python train.py --init_std_qkv=0.0273 --optimizer="laprop" --beta2=0.98 --schedule="wsd" --decay_shape="linear"
MLP neurons of a small language model. Each row is named by its layer, matrix (down: output weights) and neuron, and shows model dimensions 64-255. Each number is 500 + 50 x the weight over its row's rms, rounded and kept within 0 to 999. Numbers have three digits each. A neuron's up and down rows have the sign that makes its largest values positive.
After each neuron's rows, "fires before" lists the tokens most often just after its 100 highest values on Wikipedia text that the model never trained on.

L9.down267:528508499567532466579459508492395507498506507561531537446524493506597517501462565454450436507462503459497472445441456421537455492517482481488506535513418514451549572450441381657454522467552580444501484443550550530448471455559510580519538574486501486489504481400545590539539423422547453510548451510410530492522355477549472493558494551503544506486482422400531496492607512531481469562427492570487444559479475476519538579508569415530421543488543495533667483572569444520561515505570497404435530564508483489478506591451450475452486517404487518458379471492574513499479525461480562506
fires before: "2", "1", "0", "5", "4"

L12.down159:485491486442498646491554637466535470427487513499459536581517456435505497497507507510450526448548574528500425495512453486501470432461440513611428447510495536591583498540513540510521424505448514512503485518472527523537478524523443467493429513538379504497422573464483499528523472485473419417468517513526470551390449520464449517450503456574484505417524436445437440566460520497478555511558509465526557433372505409475437522540498435528585508423526358519498515434513484450574568543556558483433474549573584503439621549460488492560528493457609469559476552520489527419612527431449494481
fires before: " P", "p", "ell", " p", "ic", "P"

L5.down91:492448502501500381463499496538510503472473509488540585588462436547417464462429474503429452542510502447461379436518528484535513533516521500488506494501437505449588565486461458547563516576377476535469539537496437459518438494505573571525446531470525491584442467420610514534544452513467491468491548585525515478506516538559406567520545561533387639535557488416586437471433566551526492420468438519461477607492491503483574487406513564565414490515531477441526454519600538345497527566473492501527525491476472518553511573551564463577510509540398551424531577498550347462536544500437602552
fires before: " be", " also", "|", "-", " not", "or"

L6.down223:638523568509454619566551462525593553513497451432574499432510462561511453415436538452514449477517462591504501435422529480470506496480470414446485447493436510459428588429487418486531463460517500553507483564498534527483461465495515541531448486435558531475531426448482524517516538492507424504588590534641525423370507499480467426487503604468489506438540491415510502564603478541530483475536504506497504456502466533546517566503423521418439535509541540489487466481587467406437471547509491464442473559584498513574416452468469485482532515544536523479464551502536521466398449480551410506
fires before: " ", " the", " May", " November"

L9.down370:438485520502485368403423468518528565540485515529496433491435491509488525413511467453513562562485455446438562482529486529561464505462438617520535479517447521402476521539381473571529425467540611526524607512443539520468508497573470502532421544489474603536462542449549537531547466463502550518575460520481534498524496392548431562510443564442398458513488480572553557422537497547487510471543463482439578481582504543457528511491553476539569520504478462487561631525461509495522511424519534467513506445565493421506516451481565504626582462549463559574488524491529572556439513493488597542
fires before: " J", " F", " E", " P", " De"

L7.down682:434538535541410663556433478462497475480540498410471507413529456524523524490458470466537523520509622565533519536568448584505508541482503461491593477464521463654505578530448511521439570536540581476465571465486544495460588494525600489492464420500554512453571553475534435415517515468515458497540519557548471479479541433493533627492426537480491448601534601539497494485548519518453452503564441515482504333542407529558536446526490495470464448499517480422566416562447360428389522590528352488542581593546512445540476485544445472477555502519548498551469524487487533425495479501562469499
fires before: ",", " |", "–", "===\n\n", "),"

L4.down230:544511444598524438515512427436601535433483566403549527550462460485519430465575472522509262475485575471523472464539544425523463494383523536537450557534534492433561484560532587535497497416461469516477464500513489512555462444482538667433509393501519509448433492510526445551539499453503499494509620436490503578479492526456482563442508504485476473459551466362435438523506528514465531497562545528496455499532465517519526562502460560489530492396469463446548414471584452321530414554475502490515522557476612476501480472457500457500542508481447475496524586428461438411562457482501496527
fires before: " as", " by", " to", " in", " on"

L9.down363:468509513663468476524516583464494544490528505563569446507528458464440553536502572485528401538551433453438412523526506425525437504478539552471536453453577520661519431495417435495516454442507480538415516391428534488490506509455523505455489510567458441397486491555589506557563432467467556482411474553625420553447477515542531468501540536488475583551520519548466463531553485451481454491516513528452463512429552509577406595417559513474525476515520505456417480556489454254496470515557575445489512616486452542505561517420518527531518484429523544508481458533478629519488440496517525460
fires before: "===", "|", "==", "=", "T"

L9.down146:467433414604463503533546506532489446482574547431498609526424537631516545468423511494402543562497581542461489477538387488564559546517471468465475482497597515545478489504501528471530505456550492560498457455496514499556507472482371502427592502519473488496565426546540533458429455574477411449469538553596470475548514508539428481549473509455542539522434470439495548572511503600541429487516491456483497460553492497526473570541440483532494566467386402366467483545480525525494599598465589549510387460425534524550488538413477462474525478442431446502532391535493551496627486517446548464
fires before: "8", " a", "6", "4", "7", "2"

L7.down84:454471508437458405483575562591435434568518491487477564462418534537553465555507538375580426482523592524444528603483469524510476526538468502553502489492446461530574472547589523437390492522598440533553508515520557527497506519460517498518600465496485505484533492536476531478480535499507401523449396486559594440518501486542521497572490485482501446526431430354467520577509529537538463486515534494432486455449548534487507551458517438515473510537437521508546492510548490338457607469451542465496516542487420452503551437484494475493569503439521503427450443485447527584476503451402604456
fires before: "6", " a", "5", "4", "7", "9"

L5.down767:438537450477460482547580573463524506565510481427501527490496484483566407465462461483477438508515429557491455550468494505526553514443502566477501426454537495503483579415491521526445519519465521525480503391396584533472466466511393438462570471492466558547376461516549426540539456456490502492531455457515562588518518540502480448439578496549520500452497505358549511436430529441482553470461473455519497491465511537528419496442424528495483564483545592537499478524499494432457516555466537413359584527492544548512511482479473459477452528513526575424511470501499493533533427513460626480
fires before: " ", "ure", "ed", " in", " by"

L9.down745:487496483536498408547548535466473547489477490448505552491494502480539572479429461484453508459454391546388495526421460525469650575497501439486460556504530536486572577531534527530486493521533461398514560471536402547519481412439461420493433512414544599544514528450537399499543541542510485501472466498538485425492512470550532432528614503364529449487447568557646530460503573441539492481502508456528598555543459544518511481488426458474471548470470552461479514461507482589482590517486475498572549425476528411494463515496607425590497516480550473553460510427600469393516482587509503571
fires before: " |", " |\n"

L12.down654:473473500426432504541509562514522481471613506486461495454547471528517477627483493548601400457505486421379455501477440480524557551464488421570489463526485488556531569509526491469424564490537520502511340533467567463553479520556479585476519511482478438579373488430535471472491507575479541559433493515488557457616449544520569524463507537459553530484465395387545544542500552500515544577576539538554511498488523480503546456495556502506563468464458598494494441544420532487425524433437504511512388550562477471473498499472617499528514418489586426447490536420493453429571455473470509542
fires before: " ", " of", ",", " the", " for"

L3.down760:470510422529467437500487501475510528573539527531529501498487558445505504477575533491412264558536552480535477511542499426520549494536529469477516449471546501448534512497492522429473487482487467460541430477458591407449530453534491485455428601495472501534513511484478478533489424455498538564516499521508516430555495421507553488451423558499553497490476468503450607549478525492594554554523455494553519518441528486545533544424483494533457483472524513469480387649448498378512523472471537530504594543511504563540487570466511537416501470514488514530487542465630513521540477566435450440
fires before: " ", "N", " |", "-", "ella"

L9.down614:475514469521498423578474536415566562486531440526476489551525459506465552467484538565449582453449481418398530450497469528542572532493520476534540453469479479614494491451491522480574520500524569420542581497532498484584552590528412470505507580493443459456519568498529493556520428553509507518479541437455387484517460506534479462452482548471546503518443421504547597481412559547484518521449470525459544540503552582541512562471525478568485487587499400437561504400570447467502489462402514461559520513479448437492589495476534377524535436515424582446507408475456568419532484486444497371
fires before: " J", " |\n", " De", " and"

L9.down532:557473481559567541572544551503411500475503464546484417517483462477423497453483473561517384467464494511538469477493462430571531476515513551494457531544440537555535563399557511438531514396514506460489436485516515484449504487449456397480483535438513456492473388446603500465496487543498498436502506597483453430541396496564536467532495468416470462416556428443518557402508532510556468513581550510542479431554511531475635492564551560493539435406454528523563527604540527343515446501494429535454472570554372402534590529461562424502536486576449439482404516477489489499486503553503434521
fires before: " ", "-", ":"

L10.down656:417491481496521505543440457503504560368506456492446437548413515434609429468521389524505375478521491449492516495454513469487548561545538551579539446479504455425561539533469507366520553520444464573548539528460521464472584407457465516473482573535498473494553513444481535537536492525526535529454470529484457486536543522501591456594536546540494561404490498492439517456495506505500453522535465501518536577633502498488531561500603475534505506424526569598548462580505503432449457488451494519454533486423529480482520484568544543533587538572488479502584500458416448531523533447479488506
fires before: " ", " |", ")", " |\n", " (", " −"

L12.down380:444482453495541632502505543558465466550552473516559530530447294466472565471546427519531441440448530483454469510425519483501555572460480455576488516603521405492489505444502529491489514524485426518608470528449552495533538483340569525427448539517539566445510524507521508499561480494511452511492429534518434549458458580453530485574519538496475459622522556431422482496452568513497463512499536477559570343446490391377552450508496530530557479460507546525498478564446525516471451548660563573500464564589500433502588579509528533494493501478534443474489447412466602500559492453453508434
fires before: "al", "ality", "3", "als"

L3.down375:538501500588519518517429540506465463513608482542509512444472564437417519501480494518558508483493609490434501556557481498569506438503393615484451535466496537412510665555461489551550608540470523615435482500453532448550535475451521655428464505532559475532538558451522464505570566541444537507464507481429495472555447410458604576522550473549517536444492552427578503528393584496546521511506462457515543499488388494496530519464571487538550524468434497482513468477463432455589459547586442406545585464526481467549469480512492319569449547484422315510471446510505556482507577450503472473
fires before: " ", "ers", "ulation", "est", "ered"

L7.down333:559603500495492451413442467517468545378624577527508442581489469544419575500531475465537469534493486477508443432415437497539407505414573524438499418514498465480499456448422524626574539504403473530519514509500465417588532549485544444547469506460444453501439523557461470512544374484468611550523526519502580499465464471493537460437486587481558547381547478484453537540422511574528533549485483416446506490493532508388543557515479457458517481460548541435472503502454515250568437519582444433532471572526453464578464461493600551461494483529516535472555489532510516443449438519532615499
fires before: "|", "The", "-", "In"

L7.down85:509507515487448458541481489480410388540522619464500495525500597613498498479545496418451587450434536413492495467584460462566399445450512547569441406441517521542499292556501471460495548431481448444410468476542518455553466515512413465482498506566460525485462426531540524462485529571478389498476468564460503488485516557471454521580468561513472508502465505368493490522555564541524441541418528486468478454465483520482482484483492460531452507434511497474519524631565569460468533556452554470535558500527426513502463458489535500537498541495433428449521377469494453491564494618534533471
fires before: "1", "3", "2", "0", "4", "5"

L10.down102:449585515453526595542433496538485412534585614558508514499572462490540454610518526475462552414451422510470496545504518543486483525511559629514495461527471513446416491513545517466479494592489511535605506470393418439566486467450530453527470515462570561512408507488535498528540477533457443435509457463509566574521507509578493580466566434538533470575422487470472424498524490493551433477531512533459398461490547521456512502495597437466486462557505518431462500411504432401381575455428546432462533566502535537477546562424474386494519501380402507484579388467436500501487487450534481487
fires before: "=", ":", " a", "Species", "h", "T"

L10.down297:511448534547433427495509497530499629427528433504575476457444483480484558485518498471492421517495512470510451508516485514518469360447476500473497386520558562447645462504503496472478539506454583577544568598479470543482438519597453544489524513482368461501561478487540467524565453526457518559422514446500434585447595518464459607462405519458452443492425544566471494562471500506570474527499556533413520568488436538541480467480471440544492602525593514503519470527516474493534554547556482417574519390481481488475492447442535443483441630583489525535545484498476547448577541519585480415
fires before: " |", " |\n"

L3.down487:571376476511463597525478512560492503458643496483441503477527388487539502525491477483435350513483553527565507528464480532559519513425539554569437450458517463502496555546502470468525528481480519588485520488523466423594537418557469489490479518463545408467586505506477455520512548542447558460416518521428525516494454465499519522480527554513433485488518501344517504550500550565567515498561541483547533514581405489518473443481424517531548452435543525455565487549483467394524393559397491456505458562502509525447472397541552455531513556477453442468505539493539503466542441490548402527
fires before: " "

L10.down744:459490503502457524523498474514450637542461473567482551497532520459532530556535474504406555540500462529507477446556518525534553396527518591490493439594466453540591463552554447465506597535457550475500589579513439563479563411479448485439501508542454555582521458514485567492426477564460446401554379526502538524415546533425511505485477509517377523535541571510502466592507496499514507534489519433515473428464488474526439549504468566453442463526567665477489489525422396563505499499549394474502520582489546535391548431435500448463595531415500482473445472601517440467447550481580449498
fires before: " |", "°N", "°E", " |\n"

L7.down617:543489492522494678596516599538437552412480473491428504457456493506474542477534430528425425526483487547440548556586504507419462552481483521517437490499528543427421483482505463521564485467536532479515543486524533483491560450485572524430385545470451551479470490395496498569519443454438471536486510599513521506416442581561455527608495397477480509477542621524488541605486467495456456532505576565548466425575504533465498435491416530517526486543508526506489452502539586647519519423508541467478501548506539519550467474523511514490476509616474520480512534523560569519493544555497240485
fires before: " States", ".", " Kingdom"

L4.down142:484546519539430452452471390516465452463504497469495514524463477534529568492446536432583698513421470496627366392452516502528525529468478484537527416619492453433500501585532488535463442511556446552504500530457428566542471586452524432530466482501465566518424588454585487487492539477479506541561587511485521456461509558403607471501395514465470589553391638655463533519566511531516518539545501539478524493567486588505488417414496503447480489492514462548469482522466463631536501490440587515463512514554575409540472469494486506447537472478493491451550474564517542470475515467442468544
fires before: "3", "2", "4", "0", "5", "1"

L5.down422:578504481546494489544473498473517541477576421538576598539533431532499480480522524407538461490455556516488476504524483489478507502452530465519469439506481582580527420486563469568475492473527405515443533494427376487489620484555397452526447496450504523450570486460520575507560552484455439520550494550550586468489530420601632596500599587586535529558510389526479519491571502519482484460481497534496483550563508519573535514446460596458494402441460462595574467458503443470493406467422486561436540558517585448496539447478492564505448564474425434488502499479604475471493518505504413567
fires before: " of", " with", " in", " as", " on"

L6.down103:533490479485488492540533464504562571539496459456526510474440503568519453483522580501448482608501546537536571489485541525588373478501467550558457515554436518605475486515555523491437463489424493441386463546410434559452493472475466452464459483495541488396535455580447526484504566531509537498567510537534444457414475459539503495513571477524390471472523586489498540525551568591482515500431425484552527515504479480579521492541516517401470538552518489552489530519530388475480514510490420513481486464526471456513517484441484613533520518396511563478494448444457510470527539445523474472
fires before: " ", " the", " May"

L7.down666:552507458522498586496474588514542468471409447475491441490481558417465343578587563506495549441551582505491446473511476535448562496558447492537492478484420498623490524566414574515481455517482475539485485412460517407476503517440485463434442516499457570480501470432460547504451460580565466463562491514607537472480524546479457573476423481433527574460481504466433507541484542521628516449514565549420496436478531451471537539481433571434472416554525440526459488427439487541435539552523463496547431571477566513583554442461532535450532495498423472487434549538501418437540436509505540462
fires before: " of", " |", ":", " in", " Council"

L12.down218:526505448489536644574494482426520466468520476505424509538496537576495445546444533524487710513502526479492456523468537521481495517455506485476413451506482491540510434475501409557518452448465527434502443524533529573484506507449496509495405443519540505507511468531515480529484481616510493427494491479515481472543581435536511462541577492492541583463539523462469449512500506510495495491512519500402399528451523593531534539548534578469563537563486419505430611457522451870507521465526550467544416463436493586530497411512558499458502540457487506494549537472501455512549542522616409536
fires before: "==", "===", "The", "In", "On"

L5.down683:551450420552548511433497562490586526518559522508530536591422410541406512475416421504461543554507533450539497428445519470520429568501475502555457518455473512456539497536521502516591496540411514519499437445443528520549410481508583443588485464489514466609449565505541519460585491534427500504470460518519492597545502506532536434579595528536492634462474549372537450502447568627466558421522490492483434490500523630460528544468474544524448382506485516499457398456541542541559486515411495506584464443475604482550450496536542510488458496429519430483520549433487472457583493542594546548
fires before: "|", " the", " with", " to"

L12.down245:477518477511565664563493514538533557446537494472442557577498483536474457471462537490456672542464404509512543545524536498496520509567566511504379474458468477580487464443536499471542505398426549475491428512471467533539576489493533528530506474489448509513607473496528505521488498518502478455500441496520442495518518481529457505515555498522484565481458528464590484444478508515519506521487516523450443427533466550511518461521532552533481556483531477549489589453558490913461507473462475442528498467503526514522542482518503516515496555504537466527566564468502529461518484478573445529
fires before: "==", "===", "In", "The"

L12.down359:498515532581503487436508451502546476496552475476512566532508449554517499475404540532472598496476474466541487486453488532480483520507470600430343473523452508483529509512461502560474512474537555528554478546478522525521497534542512428485457458502507456616485475522496543523555458471515490522544418521504417507519495450549512470458488500567453519520450486495540496507472463480482495534493486568499501486535584489496555537496495564574563432595480454498498455483454499846572420482433482461549482506506437448484522483453533454591451535474470511482565449491530480583464572588519570516
fires before: "==", "===", "In", "On"

L12.down707:613607501581484687519432521521513588351463490507409594505469427544482434577438480405462613459536514526516514603473465492484470485541526547508490509464510535502618538574499604510555482437445567502466488534571503507495491399521550494457550561535420524610571535470526444552512469548401550529463502468450504472488504525550478486524574480517508579444531465504482537490487523558582496519455550578547531574483531531549553461523443468486541424499533442451615563438529479552524464472448459520524494389473485447592476480545433401488475514480594546568553561444426495503554496496597471465
fires before: "-", "|", "ity"

L12.down409:493569533482486564502517524500445536398576545484586572482507516461500541457528523432488455531536558572514502513517461585550516533500598545524583562500520498528568432462361515343548415463487548482507523554456536461459406552539530433468513495501440489550495551453517468462563489502500411500550499497509536601529426439500465498490485434442503505461484577468581450498567544542468480480461496505503467420462550501460544429435503503403507489418514468523462556504500455426534528486471551535517523416578607570429334442514541496546384510574511461442499495480478487484495513566533409528
fires before: ".", " |", " |\n\n", "+", "°", " |\n"

L5.down377:565433502539448414529544547513492443510554608434372505535481514545471524491503520479505379553415561563430582479443520566447530462482445516460478499494576499481547543530497489498511510485462463488553486453518495516553567526457499565552588432473524540548516462496397575461538549402430489533506420484545478619471491411523515449519542490432513537487528505546476488506483600511424485355483474569536439525551505486453466497542535512489431553462441512531527574431493432453490541535418483604514522543533425494501468431406438432515522554494510505535478468539500495535501518493523480523
fires before: " in", " with", " as", " on", "ied"

L9.down657:505506474446472439462525441466507546589539501505395472463473528441473530479478507436525414473481382537462509522503513506514586370544484538449505569595464479456534537456549527573590475414503504483523496564450470510482437619512368460405535407429576571521489504539519411554531541461478547543499458563458415565552470491579450439534487512531487553481509618523476539562461551442486526544492451489538509569472415487571504472527523488472466565425460437556531539496553457417434542497456414500495549489442505592456493486551628380471460518389466524473458455545543414499445515423485494551
fires before: " |", "0", " |\n", "or"

L12.down444:496399497463572625530457529502470476513432492494474554573426513509494477462536551635454517497444457557516506488478432502463518422464518530496500467592515467572468478494444520521515503470472484514440492474524494522553439517526595471332494574478521446423496552444477563508581527551449504514435549488575577375398494558459425560497488506513521604510491589439483473482502498536548467415546502607574442494575465491470492505492564458528521504458454458566472565530527509414507569457510536450498510522568489565483576518518536522556647503561540466428446449498537533467483556479551577451
fires before: " of", "s", "is", " M", "i"

L12.down381:441502474424524633494533566496500576502559492569519592552510506448522498511528488492488577439526539464534449476524439436483492491417461482431485488489490484519528465609472535456566467552495482433439507542472484549511525499571479498464521540492489458527500539522481436495499458486470542483491579457487494546509442475466535522528571480460428479454629489588489491542482511542517456524457528591552492518546430483398506493532456490521525415513489361367530545490499510386486478557576531561452381591550487444441636501510569475536531459544618416504466539472494587510527537496391463415
fires before: "7", "6", "%", "an", "ile", "on"

L12.down582:469504426540413683542492460576490523439569617526468574488529469473504435589455533605468530451526516542495478507507424506519439470492527388484529461527483496443523549584610451561521469547464492414546493506460466508433466509451541481418477473531474442513454401462573498462463593476465511504500537437480547456453585502476549520530483470517473516417525425504516466532650525455530510437517543490554490518435506486527548460529487514545478603419537487576459447498433455412561538456561516521429452555560487460459516502473473519426483474578562419489495536484563527506542475471417344533
fires before: "at", "us", "al", "op"

L6.down617:505497575449493660568436475414590430483492485461548550511471480519473431491454531525515446517466530527579547580514473481525456506457429471488591515393474497603419491498432525573516528583580434580465586470396419485425498400493476505499493475489543541591364441465494449564486497498520432449574462536528515551573473419496514510499495523492472550487544428528605541439448526447442537514524521465506492562482525481472485475449522499492409519570513526493592428514625467527473580471572479505399494513560498549564400494564555598564502478492363478480464546459530502571518448475465369546
fires before: " |", "–", ":", ","

L12.down282:459507564497407658492483523486469506543564494552521467502514452478484555500481513592505383530452589509441448510546522474531518512480472452423555480525567574466496522542520505529518507487540488503505499477394629564528498572473551568485472509546501443508499569472521454427528474544505472488465431473490508477535513501501499537507539403395591493556610558401494437560420554527524463530621504458461498516497555480562478491506507478480408493502434441504488530565599466414505467412520540588486578615491496560485495523448485456480440431451497417556476394502435489487468586452519402511
fires before: "3", "4", "2", "6", "5"

L9.down450:517540518610459379527413446496400497499478506542534562528471513451520540505512564422391474577432485498534469477576459409530483460465579530576446504592526518459551487578503486556476508474540531489468491475393442402486608556531486535400585433450495438490560510544482429485453484502452464429519514491453496539503474525509413549451545490516585461593416511519513513491600424476481416473503577416507565455516506477556495502501479438498473510549514477520513595572471639243535522501572457473481571458586520488444538557506452482448534484517485563432610480403488477534452495556562668481
fires before: "===", "==", "=", "In", "D", "T"

L9.down579:478524521503471425510448521534446446495569472515533488547496450476590478578511517415433404537504477474502461467536532367463443469509470564520493510471563468491516483519535495474506514488536531496535509533544411536542487513458494530467506519548489522430486536427453417529474481499429562509457514577516575566421490472462438551545527510525544489571505491547470484501526420502488554493532556440440509526513455489555488543409550487470473471477552494472434473596418449254489512418531482499515590487531499482480504490584499379601537546432455522526517443506413510506506483463444625498
fires before: "=", "T", "C", "D", "S"

L10.down425:435537595490556481590470448546483515517438552520474550461488475469437487575512476491549481533485515507435490478545518435522515546480450572422508547513476501594482468495522530504486543476464519485421515471481460565497335526574540404453569614509472496460492522523451583550556516560546551431499479546427484527500429520443471541540519484591460518475489468423426510497499443437486459511544401500492474490443481496408486533566523498618542474512576404514534494526467576384484513400620484454440497505551514480509473514503468444493514593449552513472444502466397608514542506554487436496
fires before: " |", " |\n", " –", " Released", " (", ":"

L3.down529:602519381480456549529414457490564546479513567462400450526539558423465523542497504500536434400490529529541575435465529426476622454476485518520522507501427468465418451556557510496413530490478455508419469523490449450482512518470467462597574486562535552535424507456590499504532543536416407497571452475497580515461571512438439489528525467552487578472432496494575462602404413484448437524491493526479529574571566471570489522497482445536477445466556501556477420542510516379545571444436522460411494490529499474461544615512498584487528429487438509490625502566458493509524513372438377511
fires before: "0", "3", "2", "5", "1", "4"

L10.down29:469427556539489504519531529466494487506485553532567537502547511491521469492542514463411618455569563506514535514517511491439553469446510558508461588584481470441520429467577465459477476471478492564387429434504503529450449450543398544529502481566460592642604546520491450573505538508423649439555494462487501509460406561531387467513555508594486489482457488553471488506480525465470462563513598465458528550554509488602386482439422400517510545365559652446409570537471483414602491585481589558435412497519472524502508508537542464470498526460519531503549481539500416468505499566583531552
fires before: " |", "°N", "°E", " ", "1", "3"

L6.down459:507461462477583500498440447423450495511500512529618530457433451430498470482482471520512432615492540475536497561406458429552367431526530488590491547453536503423506413523530536563472393550428441564493525528491513397556527496548468553491467429408544443435431533419493499479548545452512399451471542465464500549496440468526489511487467430414385508477433456517503465547447517513459575510487556548508508458534514515486538490510576534507483500468478464478429443467594514360510447473372538515381455575558485528492520525521578519483483446582455561528497500453525363482436598496549490502
fires before: " ", " in", ":", "ort", " on"

L9.down726:479442475552440454545568479446508553452533430536528459621523488425476479531676525499528405565452440534495483526500386414525406486499549500508511550548527514581527506473531392464507578498567404499489473478519514557517460556474520496554526639440555570500484481502470497439547504527457427495435485483531442437584492486513521535541533546484526514579530459391473511512520522527452521450472485620507471550505482504514442436484600538500583543458504490462454494569588577427575537448550519447466442517432456537513477439474415426588501454498480488374485586539484544475538519514504565530
fires before: " ", "ing"

L7.down210:508562485577468445578539496547500483510570457505535527459585540516380487492477425426458570526431508496517444509489426499605468603416418538485524482553581481506501553511494435537560585491586528560496518473460514468498518529531569488507473563492526530562488496516449557526465541479516546503424599458484449514543559469466459606506455568440525407570442457536573483506532497505585560560530460488501499419432481540486478468513448488533484463495435543422518461483516555448528482518495469484461447583584524481603569436539347464543562406545475525483459507562532464514464467503581461566
fires before: "-", " ", "|"

L5.down74:514469524457478531494469597471503471528520539426528514540523481513527517488497508526502461523489561531435456505456479475419468446447472617520515465589502579413520506438480553491558562498437505510502543592458506481569544499572523545488453479458581504548435505477613383564553474526440519523473405488536463517532495521473533448571607523424533573474544556396480552512558508543563527468501440542582519472547487468434515501465435511434513492494498472475472512449455500354522453513458467531551408504604495470554584506379547462540452456493438566409493606480624530526517481508453445496
fires before: "|", "ers", "ellig"

L12.down94:476503505482525522539527445606441480587462460415598515395442495604487559530531412548493473456472510486479497533518432560538523438512621532503465513471501498522357521463529515577462485408540597417409435516449534417496481548498568519406399429424554510525505431486486495529495450486577538452556494434481554482530467457484468561538433629566578421455492503437439478418512507462471451453503496605521422530477445548449450433546466560591509539482550420454504542552524476471417463470557492517487446446523504454443425452516492443520494394507530511518461532524447419528580431516508522469
fires before: ":", " |"

L9.down173:485554568452549387524449533472549533468522558525439447532430479495521538441490542479457424512566527449514486508562525445525425509502543442355571540552503509631492455549558537425538399494461546566576456482557515487485495535514510465548383449490505457471517575568526468497538521458472582538486495552524459462525495449496490516465451499490590518434583512398458407515459489467500543488449451466473476481459419512481461467525474462462489535517544480385597582586456516538488474512525421586528516425503617531450447547518391549521467573469533396520534453514503514463537484584559577573
fires before: "-"

L6.down201:509560492568462523441465551480449390478573535576485466482445483468490500477501552485484438512490531490545514484563463516559603541422496481503570500410468589584542486509526518463417485555586425523442447471502527467497433459525460478486496446491492481508430408477442491552507478509522500482481420422501469472550467454482559496503437465457498478537492430347486469565535531490623390531512514527521465485494503495586532498491449439505471520505454574493555438549603459435441473502481458514476506581525439563557547527535452529532428429449357475511437527564518463459486522405431467455
fires before: "-", " of", "en", "ak"

L10.down257:562454514518470444565490654451480415490434549480461452526526580350525522509599524500532493576496527514536460497574525492497577531553451541536487443498440486459508542474537458566464555480493484519481507512463493611527508607420519475470497542501471456527545530456575579433429516538501507413494516578504440531519560521570518488522484524557455582480513533569578471483410442498386503576539500499512448474520535447481439484593419500435496508534492437524557533563439479369523409461557555454545531475484524492435459515540429397489522465481437554503545370484480472453481556543463544506
fires before: "2", "3", "6", "7", "4", "8"

L3.down99:571432474534540510553489480540529446478546549472423500503535472508506514409508571473423451495564489439454539538580479469439554520469484451400481507480384488473491573469551495536446546530522439516502550432487411442501517472486542461524523438478428425528387469465524526558471537521486541411501503502447480452483406479529639566528584561463582406362418526347526538510524557538463573492542429583452384505525507570498453492455435511546447489481524492551502501254577520556574475493481504401524531492518461558527560387511500512532447537437447468470474535543582584540483560482479420472
fires before: " as", " a", " in"

L3.down3:562570382527451418476622539492562524528469494431484484534569442554536442454503442484502353486445537587538515538478513499486454465556492533486415622538500582452535606536576527501414434498526544545454445454532445543511491457478505576439504399494568499557492483489418565510464505493452453494484529570436539574451593519550457508527473489551460502436488475392535514653463546512455529527466519538410497445498477565529573396529416589459450505473449505559494629427596435382471455476487522524463595605500515514481508493458479372394521482431447452540430548490510455500463491499442607475
fires before: " as", " in", " on", " at", " with", " to"

L5.down317:548449481515544526502375545498493562488548591423478527456549636495533446524540503556506549551482418483498468508475580485515474520465369515437477475529483467430427483451505429519483511518470340581556498505390513539546505542535438535556357549471522504473569505601543530532471396448471524410451485572565464501457562554532496487572519476491396477440500606552519567470481548510478540452458503550473623429511494522489525452425459533432488462561502431529517582400475416525525492446414541477574515555484541572517492527490395397511558532512539487493496450520507494477496443501568373466
fires before: ",", " |", ".", "–", ".\n\n", " ("